Weights of a small GPT-style language model, trained from scratch on English Wikipedia.
Size: width 384, 3 heads of 128, MLP 1536 squared ReLU, vocabulary 2048, 21M parameters.
Architecture: LayerNorm before each block, rotary positions, no biases in attention or MLP, untied embeddings.
Training: a variant of Adam for these matrices, 450M tokens, 6861 steps.
MLP neurons of a small language model. Each row is named by its layer, matrix (up: input weights; down: output weights) and neuron, and shows model dimensions 48-303. Each number is 500 + 50 x the weight over its row's rms, rounded and kept within 0 to 999. Numbers have three digits each.
Before each neuron's rows, "raises" lists the tokens whose logits its output raises most directly, leaving later layers aside.

raises: "ist", "ine", "ism", "ult", "il"
L8.up985:565504468527466442470516535445570550504369453530577392482529537582545489546550524507498529493495597353432585476508524492545513469575546487593576561491473561558476551431530502469484462518485560447563510455570503460511405433588536477497497461472619565548529466487507601543441528507560517520496469468406482546557495411445417402449408563507561525526528356484432514618545525525482475477482491525464429481456473508432474480529495491494513618609482546465475500508457450417457457441496529452472518502483556448440533494537564454590470506459539500380478578568466376534545434547499491481449450429424480398514418508518503489521437483503454534418535505539609552402509449525468499514486472555639474480503411478515518509492525543498469402452545480430565453594547359446547467514467460
L8.down985:457452518400504496509592495506537481483501487490429450499442502485511561536493435638533510563418382458460457505470463490493431520506506450496473495521495438551474489522530550403547408549441498462485489581526548559534545489566555520504483500388431487499535543605538467486477470532510536598519607543574548533497457517515499421591483501540515543536522563420536550496504440470576529561536441503500500456459512454483577421641575545474440535477530484461513493603478493459502533600441548440519640485468570483514441548517503480491469424560448505518560459458516461538533484492446484596533511556474400458431470455556507483482639510572520550556531486477607484567536528490515543428482523518451498427434444526476476477529394471494531475483509433608477529469541521477578449467488591

raises: "s", "d", "tro", "sa", "se"
L8.up394:496571443525443468535461534514471553488498485413485486445536574495357540483471413458521550517484500518578453465430539446546450510527398605534529556599479435396481581537487443520445504538453477466462468513506476477517425471492458475483496542532489550435499481523479465493492539473487580473492431529554504448555460459473528507547510496530534449363493458517532468477561474577471413449541445487423507539572528407479555573427493455458492517447458557515490485569548483440491544433519461589466465553481497504450641465532486524475531545472468621503540597598465468535408489517464409520473428525490501528527497431498474513506493517476464484496461436458506508443452387490526661522480468488518553496448370513471601456570474494517571493504541505474549524509493493559531426544515434
L8.down394:424521415604402602534485478423466555540553500448494465474550452501444502521460453415595556500395407490525446488496481584444498502516505515501441483481517536539544359491539498427483534480549501530492485426474473430562481435519561434467501455485454545478485474511408509502532552520462574517570488531661530503439447540544455573488546549443558428449435481457529466495515448465513513519376534570527480486503488481358567504478518446509531497523481596549515434512545641544587551580555477459508596531465517463545502463525507522514496487557497552564450523568529539522435460487433505430553509525530532485482539451536462542424474552523471457542530482596546437471592440483495550555519485414513505531455468574486461537586449570528574535431541390568508488538573508585492471542504524

raises: "ult", "ctor", "il", "ce", "re"
L4.up689:606509528477518518564421548501575497528483481470433353589523421491497489623419534502531511469480598412460566465494555573599525441519438585494546592515485487533446512547490532506522487493493491519514525549468520513487507523520506482580469522434565431507544473475511513564458425464508539528465527499549530569452577445538506588468509512523527519487502372544506531479506415465482417479448474491505518493623518428506571584449464409459491415592584404410502543532533434527469492547501457491371551492558554534407527503535513556589545449528489498502476532554427486541506453462509511479474488479543503491505440457443573416528499499555457493466512546520538424482529474468462478432564493561437656466505504527516591465568492597497548440482509507484468452506537457471508469534521488
L4.down689:528443599416446487559549420498458419462557532469561522532481416487536599460460458424576580485487593511457471654509410513474544435485422442482508427448601443463460471508517458514552536562499557479535427565517470445567581538554489560527548508513465464587452569551440483597532543547516462519465540547507504563391495543518481544490464521484544427594477451501582498484501477523485521555543472459546407456534521469530499512397503464478509504493534489533564473426494480566462481384568389469497541514513455516456481477532457466509525508512557528473539603550522458468517572426588577487507546551571493486460495556531488492489496486561439453493406473521494517497537517494403481467506515637477557558438511578507549488485509538503515542533480493503503449481551502413640500538553512

raises: "de", "ed", "al", "und", "pt"
L8.up361:508466510467547479584465492503513547463432573421537480540622457502549512564462488452464473504463493587415482484431497444529550452552588473550553543486398589477414506544483519548469453435461514449575462537503520473511471512599405483547485494490516478489497427552586525473406432487523468509450469507492499626509442543563491574495519495549510522542531425533427421488457502415524461514445487516539564514506514383558538532490444486463511617470452507424509477543472444503510539514471545501578493443492472575442475439496418495568388414564489627506556524555386489471464539553476446501411527456469563504566545531520532455484403488519551478522495449555491507412510460452514553444451348431533572398521393498460569520625451508413544566492489479471598518582467485575518526600454428
L8.down361:463533367524490490567523478429343500571503520453453502444515493483446493507509463524494536599441539402534427472487467449511562540537551561469503515403443527510422486555524607500375562460477533465406504550465539443520452551458490463401559498559474459481380584495422481498570505482585441547527496430534568550475607416424558560581491603503550525500439452519411488500463468453463513529489488543468471544570452525560638445455499549503514460503544473428586449463521553566614490507521483450535494508523496465563535426556475499465471461509520444509542557478542465493511464612442493631510504596490449533519623519485485509512584487477533570442503548544477502437524505524435645502543527434487519416448433505504452517489426509574581547601389498447419467406596475498498519429499480

raises: "th", "the", " other", "la", "op"
L5.up1440:522521401480523485485537565458543595428590514515481357523526473440526526511402385529410411505511545480543530510612484528562457462447480561503413449497446494499475528536497473572466488433520517505460463551528521462422492514473429513602494409486501531506499495452496532519517482490578490524491476544503506509485637492427556531485521518496453422410514457475448463536540509460543430416579526509536490585566632573443521505529503535437569509485528488537455454524494504500574531460510538550557512551548519561528476471530427386461457490446533638475484512515404585528442560497472489545485494562521500599609398523489534472418447463524350484470458473438560539533485465452575671461463549426485505522492501461527505495464493541536526418453467599488431560528477530575489524390531504
L5.down1440:510523544487552542458520532482488498503458505576489529515529456450547503566478496453429547525609540501528508508464482479574488440538412518513524442560501438558483555441585425410484447449469405500454506519565584421536550476492581546573581481463528420553487441489494355395492522556421502473536500460490431506483566539529458519416497503553458416485472491519508654570492500446485584442432477517443484575450514513623458437592504618439501455514535464524517464574530518527539510488499434406463537501500508545535605494498406461508475548469456456534496534429563483480427529520629511568505514492557526541416473467517492521421483544382546507508507559466459542508527446456492459525576517460561466484496529424541534473416524386553445580519562543519523504538483474503573445418472521

raises: "au", "ll", "ception", "vol", "a"
L3.up1018:499501411528512468415459500501601512510440542425511462504489462452432441523493433492522471482497487495550557483429485519529529503545535453557503499461522490438480529421552500549527521521552431507464558460497489512534487501471529482624480484570427499553528343483547587543487438528592502556465517528484482526365537485451506560448425485532450457535512447411396519517540507529541497477470488542455461431517561454437434523580514519488506486432475553457561605484531479563474415552498474545434420514498495526452576495481501512494468530520432554510525533641519407515525432443365519462454475543402531500464456473502524457503485503464470532480506540495528529392445465559564484516425472580563452497482431349422483502505482553365512500447529535485557470468512489497473529482503456
L3.down1018:544536495585570419585539554440571478482525438447568521591439536472474494509498524454514469541403503432501443550554532496489527516513540457453494473428448472596521523525558448465484511486530544461539493575535624474553467432488534529437508377558535485528519527589497500475536484497475508524532428448432427472429573556578446568448516578460563463541478502579510453489498522588631412511483448468438432442458430488486549502502534532471502510338630492591518466488538580502416522456493470444543579511508452468525492387486550476440445456521496475471566480498501537492558602580471401493514453523530546434403418491485484484522630522468483546448599491489506438402564534467547512415553530499523504555511483452543551458502578495631534465509552489425362521562543567504481516427446536

raises: "n", " time", " end", " early", " mi"
L8.up757:532497479556472474474540600500591468423419613387442518447474501504497519496530527497372536527506581461494636475425486489571600417564518511596488478556406460490469454519551476553473483394534515500524490520533446634535491449579522445601472523602614524470503477431519568480472490491539508424522456505498463596577519398517440520490516565481526519473504472405528509563489497496545492487598556574535539510474486500454520496532428518471512590509486439436471499467451520528481562495483526477462510499503503417567513462503492381539512488507498539481516433489480499405405446432441465567520505555477463432453490506577556469495501518471406411554458525455449527410503460570534524549455467551557499540549474491460501485514488521435589462401535494508547496532559482547487513515518434
L8.down757:470465478510522487491533500515451547463377509524543498543504518513545482385548465482471577434500530475391434491459478518555532524566554431499450419514512495462532521526534431575519429479491491519502449537481428511453478488450637514516469591576477509549505456537302511592491512497401548506435509472499493586440480473457607524538574485483564476513417476517491665507520511463512492588597453533608462516524473594562505532465477529493459477476486460468414525418445531562478474469439579456520473480522493529533433464488510507531409545507504575435512548467483452528516498467442467501486522508524483625511447471522503556514597507505526509534497603524519437562506474498430443513474550504584418431444528512425535527478525446416571437413486542497547487579546419494476547483502505

raises: "h", "ut", "ill", "wa", "way"
L5.up342:483430452478514467497441553518537530490562590514489366540617449500399583515345496502521489381543548536501521500474441565477468484547453479538497502469578489416468453536484572563602514460467554500507556470555506529459557419483387489461537495414513576493566545562512492538473580491530441546473486449529490451592528490446593584511461456542473462434458444535415456474552418541562428488493611446511552537443485494504491485550519468482429537418516544409547450474457480474492616518450538503562482564571497427502518539565519470581476476476528559535534583469460454522424546426502481566551514502437431525591447495465518441479465521566470434544447401538514429482453446522479532468432518475553456532483477398415575463538486526472482507337479506486555534486515515543538528435516498
L5.down342:524403571433537515513545549562551404564585612540563480461555510445506518557416499460547520493499553553422475591466405544443390397480457448567487576537537423472491432522509485481488606490529540472390418538452400505503538448481454586494521461549463448566480521383505541444444521516550474451463519492517553481497489493531511520563549534555471438488559490496498553467518496476557564483522579493525478573525396522476468509484483473508476414537483554508538458489520487542492542549499464486521472440531512567505425374582569519567470543538512512568435463467490504516495525513464559474574544470439508489488515460594538549525517443525468587498446490516520511492467469479459470515421569383539422503558588582537551514451492497407586475599471534561484456538549492469517492466544495

raises: " 12", " 13", " 11", " 14", " 16"
L8.up465:636544493556493533461489518500546543443490514459445441412471429590465513483467511496348450405472535378483476469518450500524550486497600528537502496473544555533509447532516520513514490432556569438488553467488544494423470528497520474460482439500460518408490497468483497524468479541529552540563441575496458465518527490488557444549518432467545582438475418507565519659499515478543456491551562543402525524520502490489540516546593459516495498561488459453523483482491443471425494535480528493558531508496502427378450532457497500460488501518511527427437596547397426540464476460450487584562519514540441536435449519551564515501549498473511423552490468478379518435548516481532573528489367458514502509499470477569591435500387490404593432439622445481637497583433475466526494524507413
L8.down465:544494361508356421471485516498495500574403423520551408464537577537561557483456566408449398541565523512540506547487504500458491569536526603529484526479452390482542516507497444503510472568448506518467485497567370504487477524481578528524540588474429591517479459518449588526530459503389461503504507426389502477560528576551578503514451481530621516491453452417464512480580467478485447578502567509512473431581559477518531457573437473473491535471566527465476441504425586469557558520416561472503427495501483515509438505485574560464375539499487617527447443475458496597501426487432483527529473443492576548474462525514464473471414531533459454485545467505507620593456554474482487539398458469480478468541447505548519537491499466457440486517501469543553580570459479490524560497429509

raises: "the", "th", "il", "ter", "í"
L5.up392:493545395525485500603476506474463579531566481470494366543547512555481542524446485453499457472452427484474544438418496571489568505496463522593499542492495524548455582449599521525531459585456428441493500469340592495469411378571405459548474456471464500491517543544537504522500485487569512385594471474547533633428488490495492529451530473516505538549438504496435438548533496436448491465473560486490516568504513495510493499494472489529563527411499449559491520416480480431546543547477477572525512519385528496486444478506525420532464547386384453466507522565495479610524488473400483520519511499544415466503521451463528475440516596431498466544461475426456470526475468543547442512510434470585518491511389531485521526467559491512560514521593479528475510579474502564554562476658485
L5.down392:541427516501411529485571493467523443473489560577489471495492395443453526577463483453522450558495516520528536551451480478561534572508477583496507542494510440428590543450495430433506510500483476534609540661495563478594455505507571427407633417428458486607509510543513429476404474538534549459422488542507435509542563519579517497459519530482445433609533442458500461431532462505522601551462495586501443480492471493476477501458506537560482495514608492568539520331447484455413580445420576542520408504523527549474468590552484443513469549506526457496481490402538578507439559491508501548533467380505461467442549460525483552430507603474525589477451480612468493515550526445366487554464507424511531514411456555534521517512529477448492487453438481553460518522503498529541483503545538

raises: "gg", "g", "s", "d", "-"
L3.up1121:557606463522474508500552448451629513483469440436481375508478502531479413573381447484504443528430503374522467475582601539563463513521571509474574477509537465526499532471553448444432453523523474518563459506499486479524494400483365484595418518572561544507517521368523507386519479436537471510493498383489534571446635391456505483450500509461492508502511522475406474509493446518446341490485568584495544499436492427466590482563469404557534425508455490534469535503455437573480468495527510532513475479467598554569549482523543530461494488507423470556457528558552483537438476506381491537433492551524471507474513507554414602434570417506429511514546505429496515463475416538447682564501549521525494509556477510567538413473467582512504489477519423469505475482472413477565580485551507
L3.down1121:464418418521541500544443486464484482512477413486570533517512459457443500526511513495545494480449447491527462578463519523593468514502537454465507560436487426439448524517450468461486468571332526411543506494558508477531489465468527573552457572433453495537442573570446420445558586557530515477485532553525537521372508508551585459529441523495520407542470524402513495525514535386386454528540447501477493598430492541501527498448538488434407543496541558445487569547595480542493547522484462480512572472428534529516539528566498565459455498476502386644496507478447504521493462491414514464473499557585444528502455544468490577456551447533517480469616527463509589480522469365503495519555506534507524471600519510524481491468490463479454532529513483576409529503515425462515418508546465

raises: "tro", "ty", "or", "um", "t"
L8.up21:500490509532472469405502462422492643493512590499501495476480547555420549601554471538421501530459431440428613492505477492481462515459532563523521533564548497503419493592534454488458493560437508547420501470439547508491455467434504450440540482502497588615587453506536425517529472468506501449474505546580569473443505481538510605465467501563461557533492519392515506517516514452483368499560606561520577498556539486530453510467524553449450495459479495490360545526523511538477526506475472480548533513521463446557542521486452480489401492530433476493532516515506575541526455494529493592458529401477427494490561475477455530582480450509555411638474499477441399499491458602522464557495544513574489472386446514482504470563469513502495502404634503428514406468472464532579461590537427
L8.down21:487518390555505554507437461471495508504530507549526517546528508467495633495475444537526496473518512455517523448511541513523453437468466569444491565454485566437524450507447520539411518568414616524557571391506400527450487491537587499464475502506396505483495496470426547512501595487498507498513552457490507438533514475450440434495561518498419487448491431529453527469572519528485530515461524483574483443456530487414480526497503488407490414569453502528561419533475467528554485501491484329527552364524450511532533581469506531535511550456525469455521487485529530493486499568403501494565612494516578418483543501512552444481516491396490436530566370530490436518549398501495495536507443575528539541494492475471463535477449591504510459498528572540547565477498498501469480425490545